Weights of a small transformer language model.
Architecture: LayerNorm before each block, learned positions, biases, tied embeddings.
MLP neurons of a small language model. Each row is named by its layer, matrix (up: input weights; down: output weights) and neuron, and shows model dimensions 0-63. Each number is 128 + 24 x the weight over its row's rms, rounded and kept within 0 to 255.
After each neuron's rows, "fires on" lists the tokens most often at its 100 highest values on Wikipedia text that the model never trained on. A number after a token or word is its count.

L11.up441 [ 98 105 112 103 164 143 106 153 138 109 101 133 149 109 165 100 157 120 158 157 135  99 121 151 103 100 131 146 124 120 131  97 125 117 184 150 139  94 128 131 181 152 116 145 106  95 114 128 126 156 110 140 178  93 159 129 157 178 128 117 112 120 122 125]
L11.down441 [110 121 166 117 110 117 140 116  72 142 170 162 136  99 122 125 128 142 146 136 120 140 116 154  89  95 136 132 117 101 138  80 126  99 102 134 147 148 141  81 115 138 141 112 100 132  95 180 139 117 119 147 154  99 125 109  89 131 119 134 131 113  81 119]
fires on: " did" 15, " out" 14, " does" 7, " New" 7, " Pat" 4, " (" 4

L5.up144 [119 138 100 139 114 147 112 144 155 151 156 160 153 145 117  73 117 115 103  73 120 124 108 130 146 140 104 172 145 131 147 119 136 105 116 158 122 156 132 137 102 130 149 134 139 132 114 141 177  84 172  70 128 104 136 177  95 111 130 102 116 176 150 111]
L5.down144 [124 107 144 131  98 162 111 157 101 160 147 211 156 108 168 126 151 159 146 101 165 129 107  97 128 139 102 143 145 126 158 106 152 130 145 146 159 115 155 113 115 121 139 137 133 173 146  88 125 133 124 130 129 163 183 147 117 108 136 131 170 121 144 137]
fires on: "." 25, "-" 13, "c" 6, "ter" 6, "t" 5

L10.up150 [100 124 141 126 158 145  96 122 114 138 118 158 138 122 152 126 150 132 148 110 141 134 151 168  97  79  49 140 118 115 144 104 140  95 140 112 143 121 184 130 171 161 127 119 134 124 110 104 111 140 137 121 128 123 190 118 115 132 108  99  41 122 167 139]
L10.down150 [132 103 140  94  94 151 145 130 121 100 183 106 110 129 145 160 130 154 128 112 122 128  97 116 122  93 123  96 167 160 148 132  73 153 144 144 119 124 106 104 101 166 139 158  89 144 132 135 110 133  75  94  90  93  97 151 136 143 137 144 187 135  70 142]
fires on: " (" 29, "0" 26, " in" 15

L3.up203 [178 118 166 143 140 132 153  86 168 141 124 124  71 141 143 126 148 129 120 105 119 110 118 150 132  91 127 126 158  71  82 148 142 101 102 157 129 108 108 110 144 117 160 166 130 148 124 110 104 165 111 127 164 124 149 134 110  88 164 148 138 134 137 134]
L3.down203 [146 126 142 127 133 127 163 125 114 114 105 147 138  79 118 138 134 112 104 136 164 146 126 137 109  82 127 119 109 170 121 122 129 126 110 140 143  98 142 125  92 169 170  86 146 107 186 147 142 140 131 146 112  71 112 123 147 168 223 132 168 109 112 139]
fires on: "ly" 26, " times" 12, " most" 9, " others" 7, "ally" 7, "ically" 5

L3.up566 [126 105 156  86 149 142 146 159 144 131  64 161 126 122  71 119 117 162 113 131 146 132 129 146 122  86 135 126 109 120  97 111 126 104  76 136 142 138 148 147 131 124 136 109 122 137 133 124 152 158 148 114 161 160 147 118 130 114 124 157  83 134 138 131]
L3.down566 [174 158 159 143 105 133 165 146 120  99 153 121 119  94 126 126 147 127 117  93 110 124 156  89 111  89 125 133 146 129 152 145 146 147 152 128 114  78  87 142 115 170 116 128 133 116 170  78 133 145 143 150  94 102 120 152 133 160 134  93 203 122  77 106]
fires on: " of" 43, "s" 22, " others" 4

L4.up485 [109 130 150 120 107 170 127 144 120  99  80 186 127 145  98  90 108 112 106 141 140 156 126 127 142 152 102 148 121 114 152 130 127 107 120 123 155 118 151 102 152 157 106 124 141 108 111 130 116 139 199 131 168  91 156 112 115 135 123 122 137 151 134 104]
L4.down485 [120 118 154 116 147  41 123 134 144 107 160  81 129 137 153 121 114 134 147 114 138 104 118 114 107 109 122 100 128 141 136 109 169 143 147 120 151 110 111 132 154 141 122 127 120 155 175 133 123 108  84 137 114 129 119 127 167 133 122 107 129 107 110 126]
fires on: "s" 24, " (" 10, " of" 10, ")" 9, " in" 5

L10.up685 [132 123 150 108 146 100 111  88 122  95  65 133 105 110 110 158 118 155 158 148 110 117 125 142 160 133 104 124 112 129 122 120  93 116 129 126 115 136 169  85 144 129 132 146 221 117 122 131 128 131 118 106 204 135 130 133 184 136 163 128 119 111 130 107]
L10.down685 [115 118  94 154 105 140 194 116 119 123 137 119 148 145 125 112 138  86 109  86 141 121 117 100 134 116 128 145 137 136 122 136 149 149 120 141  76 121  79 160 155 124 103 136  82 129 130  72 129 107  81 111 106 146 144 139  90 166 107 139 160 131 143 119]
fires on: "," 16, " after" 11, " she" 11, " of" 11, " in" 6, " |" 6

L4.up128 [120 150 141 135 136 138 139 122 146 108 156  89 115 121 127 124 134 136 116 140 161 136 143 128 127 152 104 134  83 158 145 138 142 127 100 157 144 166 151  75  89 167 150 144 131 111 136 127 136 117 106 150 113 126 120 117 109 122 107 156 164  89  98  91]
L4.down128 [120 132 130 107 125 141 124 128 132 131 146 105  79 138 165 112  99 114 134  97 152 114 171 134 190 136 109  95 145 116 106 124 124 125 128 102 105 124 121 100 173 135 156 129 137 162 133  93 122 104 116 114 149 104 129 174 154 164 175 131 123 129 144 142]
fires on: " of" 24, " |" 21, " population" 9, ":" 5, "V" 4, "um" 4

L10.up650 [152 101 117 101 140 110 155 159 118 120 145 122 181  80 125 173 128 131 111 128 150  74 128 140 141 145 112 143 126 114 153 146 141  72 145 130 146 115 163 196 157 144 125 143 131  75 124 144 108 169 132 142 116 128 155 115 157  88 142 117 165 165 117 153]
L10.down650 [161 103  97 146  84 116  94 168 118 146 130 108 126 153 130 134 122 128 160 122 108 138 110  77 160 127 143 104 125 144  89  97 127 104 139 197 124 133 115 148 117 141 120 133 112 129 155 144 135 102 142 108  98 149  65 152 160 116 142 127 155 131  66 130]
fires on: "\n" 52, " re" 19, " Re" 6, " inter" 6

L3.up112 [122 118 158 120 125 160 172 100  93 123 139 176 140 117 137 156 117  98 135 142 139  97 153 122 135 120 148 148 108 105 104 154 115 101 115 150  58 114 116 162 171 126 104 114 142 170 128 135 159 176 120 133 138 109  79 127 172 116 123 134 104 106  96  80]
L3.down112 [118 143 150 152  93 136 122 139 116 171 121 122 172 149 162 180 149 144  99  93 106 123 100 138 114 128 127 112 125 109 113 125 137 130 117 146  66 116 184  83  92 143 128 137 104 133  96 112 168 173 138 186 127 105 132 118 128 117 101 115 140 142 132 133]
fires on: "ri" 25, "t" 12, "kin" 8, "tri" 7, " Fi" 4

L5.up8 [146 128 117 114  99 172 147 144  90 137 122 154 159 139  69 156 151 131  68 128 128 134 103 130 106 140 112 152 118 108 130  98  90 112 128 128 145 165 118 141 109 140 133 110 124 131 122 130 141 176 142 115 125 157 150  91 114 163 153 133  97 114 171 128]
L5.down8 [115 131 150 133 161  94 173 131 140 123 126  67 140 110 139 119 139 156 144 127  83 145 149 147 107 123  95  80 128 157 127 127 136 136 150 173 131 114 127 110 136 130 117 152 116 150 102  78  98 176 112 151 122 146 112 137 122 106 146 128 115 102  94 138]
fires on: "s" 27, "st" 7, " January" 5, "sp" 4, " median" 4, " May" 4

L4.up99 [149 111  97 131 116 135 170 129 122 119  82 126 108 117 134 142 119 136 120 136 110 135 114 137 119 107 126 134 120 114 107 130 185 142 125 135 155 115  94  98 138 115 122 105 132 139 100 188 141  30 111 109 149 110 118 142 138 142 107 101 156 125 122 131]
L4.down99 [124  91 142 103  87 167 155 144 121 132  98 144  87 128 118 152 104 145 149 114 162 135 114  95 139 129 129 123 113 135 134 127  58 138 145 114 106 105 179 179 101 138 143  89 160 143 176 142 126 177 160 145 151 103 135 164 115 126 116 162 113 150 116 111]
fires on: " which" 16, " that" 15, "C" 12, " to" 8, " who" 6, "'" 6

L7.up115 [192 149 170 153 110 119 117 129 104  98 133 151 191 131 120 155 110 132 181 107  92 120  91  98 120 144 125 133 132 112 100 123  96 114 139 126 124 125  94 150 146 100 106 152 109 202 169 141 116 154  80 107 138 147 107 121 134 116 149 135 146  62 137 121]
L7.down115 [ 87 144 128 100  80 187 173 158 109 114  79 141 133 142 137 163 136 118 154 133 114  87 167 146 203  98 154 111 131 124 164 117 124 117  92  88 117 113  98 134 101 128 132 135 141  88  97 117 119 131  98 148 107 116 103 115 115 168 142 100  90 144 127  94]
fires on: "," 24, "-" 15, " and" 6, " years" 4, " life" 4

L2.up226 [100 157 169 139 148 132 154 161 128 128 128  81 162 142 178 164 154 159 106 158 110 119  95 131  73 113 133 129 137 121 175 106 137 137 117 101 128 129 116 131 148 152  71 117 114 139 108 118 153 117 142 116 131 120 146 125 107 165 111 153 121 125  97 135]
L2.down226 [158 111  97 151 119 159 130 108  95 156  92 140 153 113 108 128 138 163 169 145 149 163 152 115 139 129  96 114 146 141 117 139 151 126 140 129 177 164 102 140 157  57 147 127 104 102 123 133 139 106 144 131  99 145 154  97 141 115 116 144 169 136 174 135]
fires on: ":" 39, "." 17, ";" 11, "=" 4

L8.up698 [150 155 120 170 101  96 131 152 115 165 109 105 159  94 189 123 126 161 103 115 118 149 175 159 122  85  96 151  64 126 139 141 152 150 107  91 145 121 111 112 134 137  85 141 148 141  97 148 151 107 126 153 150 127 149 134 126  99 161 101 111 128 140 111]
L8.down698 [125 117 146 168 171 152 131 132 151 129 134 148 126 101 107 150 138  80 145 114 178 151 165 114 117 114 115  82 132 130 127 149  68 112 129 148  95 122 156 139  95 155 144 109 122 120 195 153 122 142  63  98 127 146 114 130 145 145  88 132 135 138  96 126]
fires on: "," 33, " and" 14, " when" 12, " as" 9, " which" 5

L11.up456 [143 133 113 133 142 128 104 155 144 105 110  83 143 118 170 110  86 127 146 149 130 146 130 147 124 104 126 139 151 104 132 148 130 118 143 129 152  87 117 121 136 137 111 152 186 146  89 163 135  99  98 127 116 126 113 159 130  84 108  90 154  91 102 110]
L11.down456 [137 115 140 136 112 137 142 107 138 173  80 141 130 121 116 149 148 149 117 124 166 125 235 132 126 117 133 118 153 133 127 123 108 147 106 150 160 109 101 132 106 113 132  95 118 119 161 152 125 127  95 101 128 135 165 112 112 133 131 132 139  98 142  75]
fires on: " which" 33, " that" 25, "," 14, " who" 13, " It" 6, " and" 4

L2.up345 [158 129 144 154 157 127 103 132 140 181 130  90 114 118 162 170 117 148 116 140 153 119 118 125  97 129 135 123 131 113 158 132 111  92  85 133 109 119 156 132 119 127  92 186 131 126 114 137 166 138 193 107 141 104 115 125  81 138 149 123 138 114 118 126]
L2.down345 [146 106 140 149 144 175 152 145  91 107 117 160 167  87 159 133 113 136 151 118 171 132 103 128 141 130 113  98 129 160 134 149 134 113 154 123 104 111 126 126 101  97 122  98 118 148  86 122 103 129 168 163 109 114 117 100 152 143 137  82 116  96 129 106]
fires on: "." 54, ".\"" 14, ")." 11, "\"." 6, ";" 6, " where" 4

L3.up421 [131 127 130 124 135 128 139 154 147 149 155 132 103 141 111 148 142 118 111 115 119 141 133 130 112 148 106 148 139 151 129 116 114 155 183 124 122 118 173 136  93 140 157  67  87 140 157  92 113 198 142  96 154 142 125 150 150 121 101 118  94 114 135 123]
L3.down421 [138 136 116 135 117 146 144 161 100  98 127 112 101 150 139 144 163 109 144 107 138 169 125 146 128  94 150 107  97 150 106 109 110  97  97 149 143 152 152 181 139 105 118 131  98 102 134 150 152 109  84 178 155 109 131 147 106 180 154 104 117 140 104 153]
fires on: "." 21, "D" 20, " of" 15, "C" 13

L7.up386 [139 121 160 130  94 175 117 156 176 133 148 142 129  97 129 125 103 130 139 154 155 146 153  93 105 140 123 118  83 156 139  69 145  96 124 165 137  99 119 127  94 123 121 117 109 129 139 148 124 148 125 118 145  93 183 125 128 143 108 129 113 113 107 114]
L7.down386 [103 128 108 150 120 132 114 129  95 176 127 129  94 139 142  91  96 123 138  77 110 143 127 139 102 144 136 140 149 121 117 161 109 112 174 118 106  90 131 144 192 129 140 132 102 130 128  94 166 158 114 128 122 105 115 125 124 135 135 173  97 103 115 160]
fires on: " |" 23, " of" 9, " m" 6, "^{" 5, " years" 4, " •" 4

L5.up665 [150 167 134 122 107 138 120 133 129 160 127 127 151 119 120 156  70 116 111 125  91 122  98 180 108  87 112 143 127  98 143 131 145 125 119 151 172  71 104 142 157 128 129 188 105 127 113 149  99 136 139 120 125 139 132 147 118 143 115 120  76 124 149  94]
L5.down665 [115  72 132 100 163 142 148 164 135 114 138 118  98 116 181 146 164 104 135 141  93 116 120 116 130 206 137 123 113 133 111  98 132 112 138 132 111 167 124 132 116 129 138 160 132 119  96 126 144 108  97 108 125 130 106 108 176 106  97 147 181 139 111 169]
fires on: " and" 21, " of" 17, "-" 8, "0" 6, "et" 5, "de" 4

L8.up352 [129 130 144 135 134  69 127 117 116 129 120  90 182 117 123 171 135 109 151 127  98 124 104 135  85 130 131 134 134 121 154  91 151 112 133 138 116  91 141 159 140 133 128 164 124 152 104 121 117 156 142  88 114 118 134 136 121 128 133  90 134 119  79  73]
L8.down352 [117 137 127 137 120 137 130 152 116 118 141 136 156 120 104 148 153 113 113 134 173 132 105 133 135 112 140 126 152 122 185 101 156 158 167 126 123 118  99  96 105  74 133 144 113 129  93 115 151 152 119 148 117  76  88 146  82 132 183 155 124 162 157 133]
fires on: " \"" 30, " |" 24, "-" 16, " and" 11, "." 4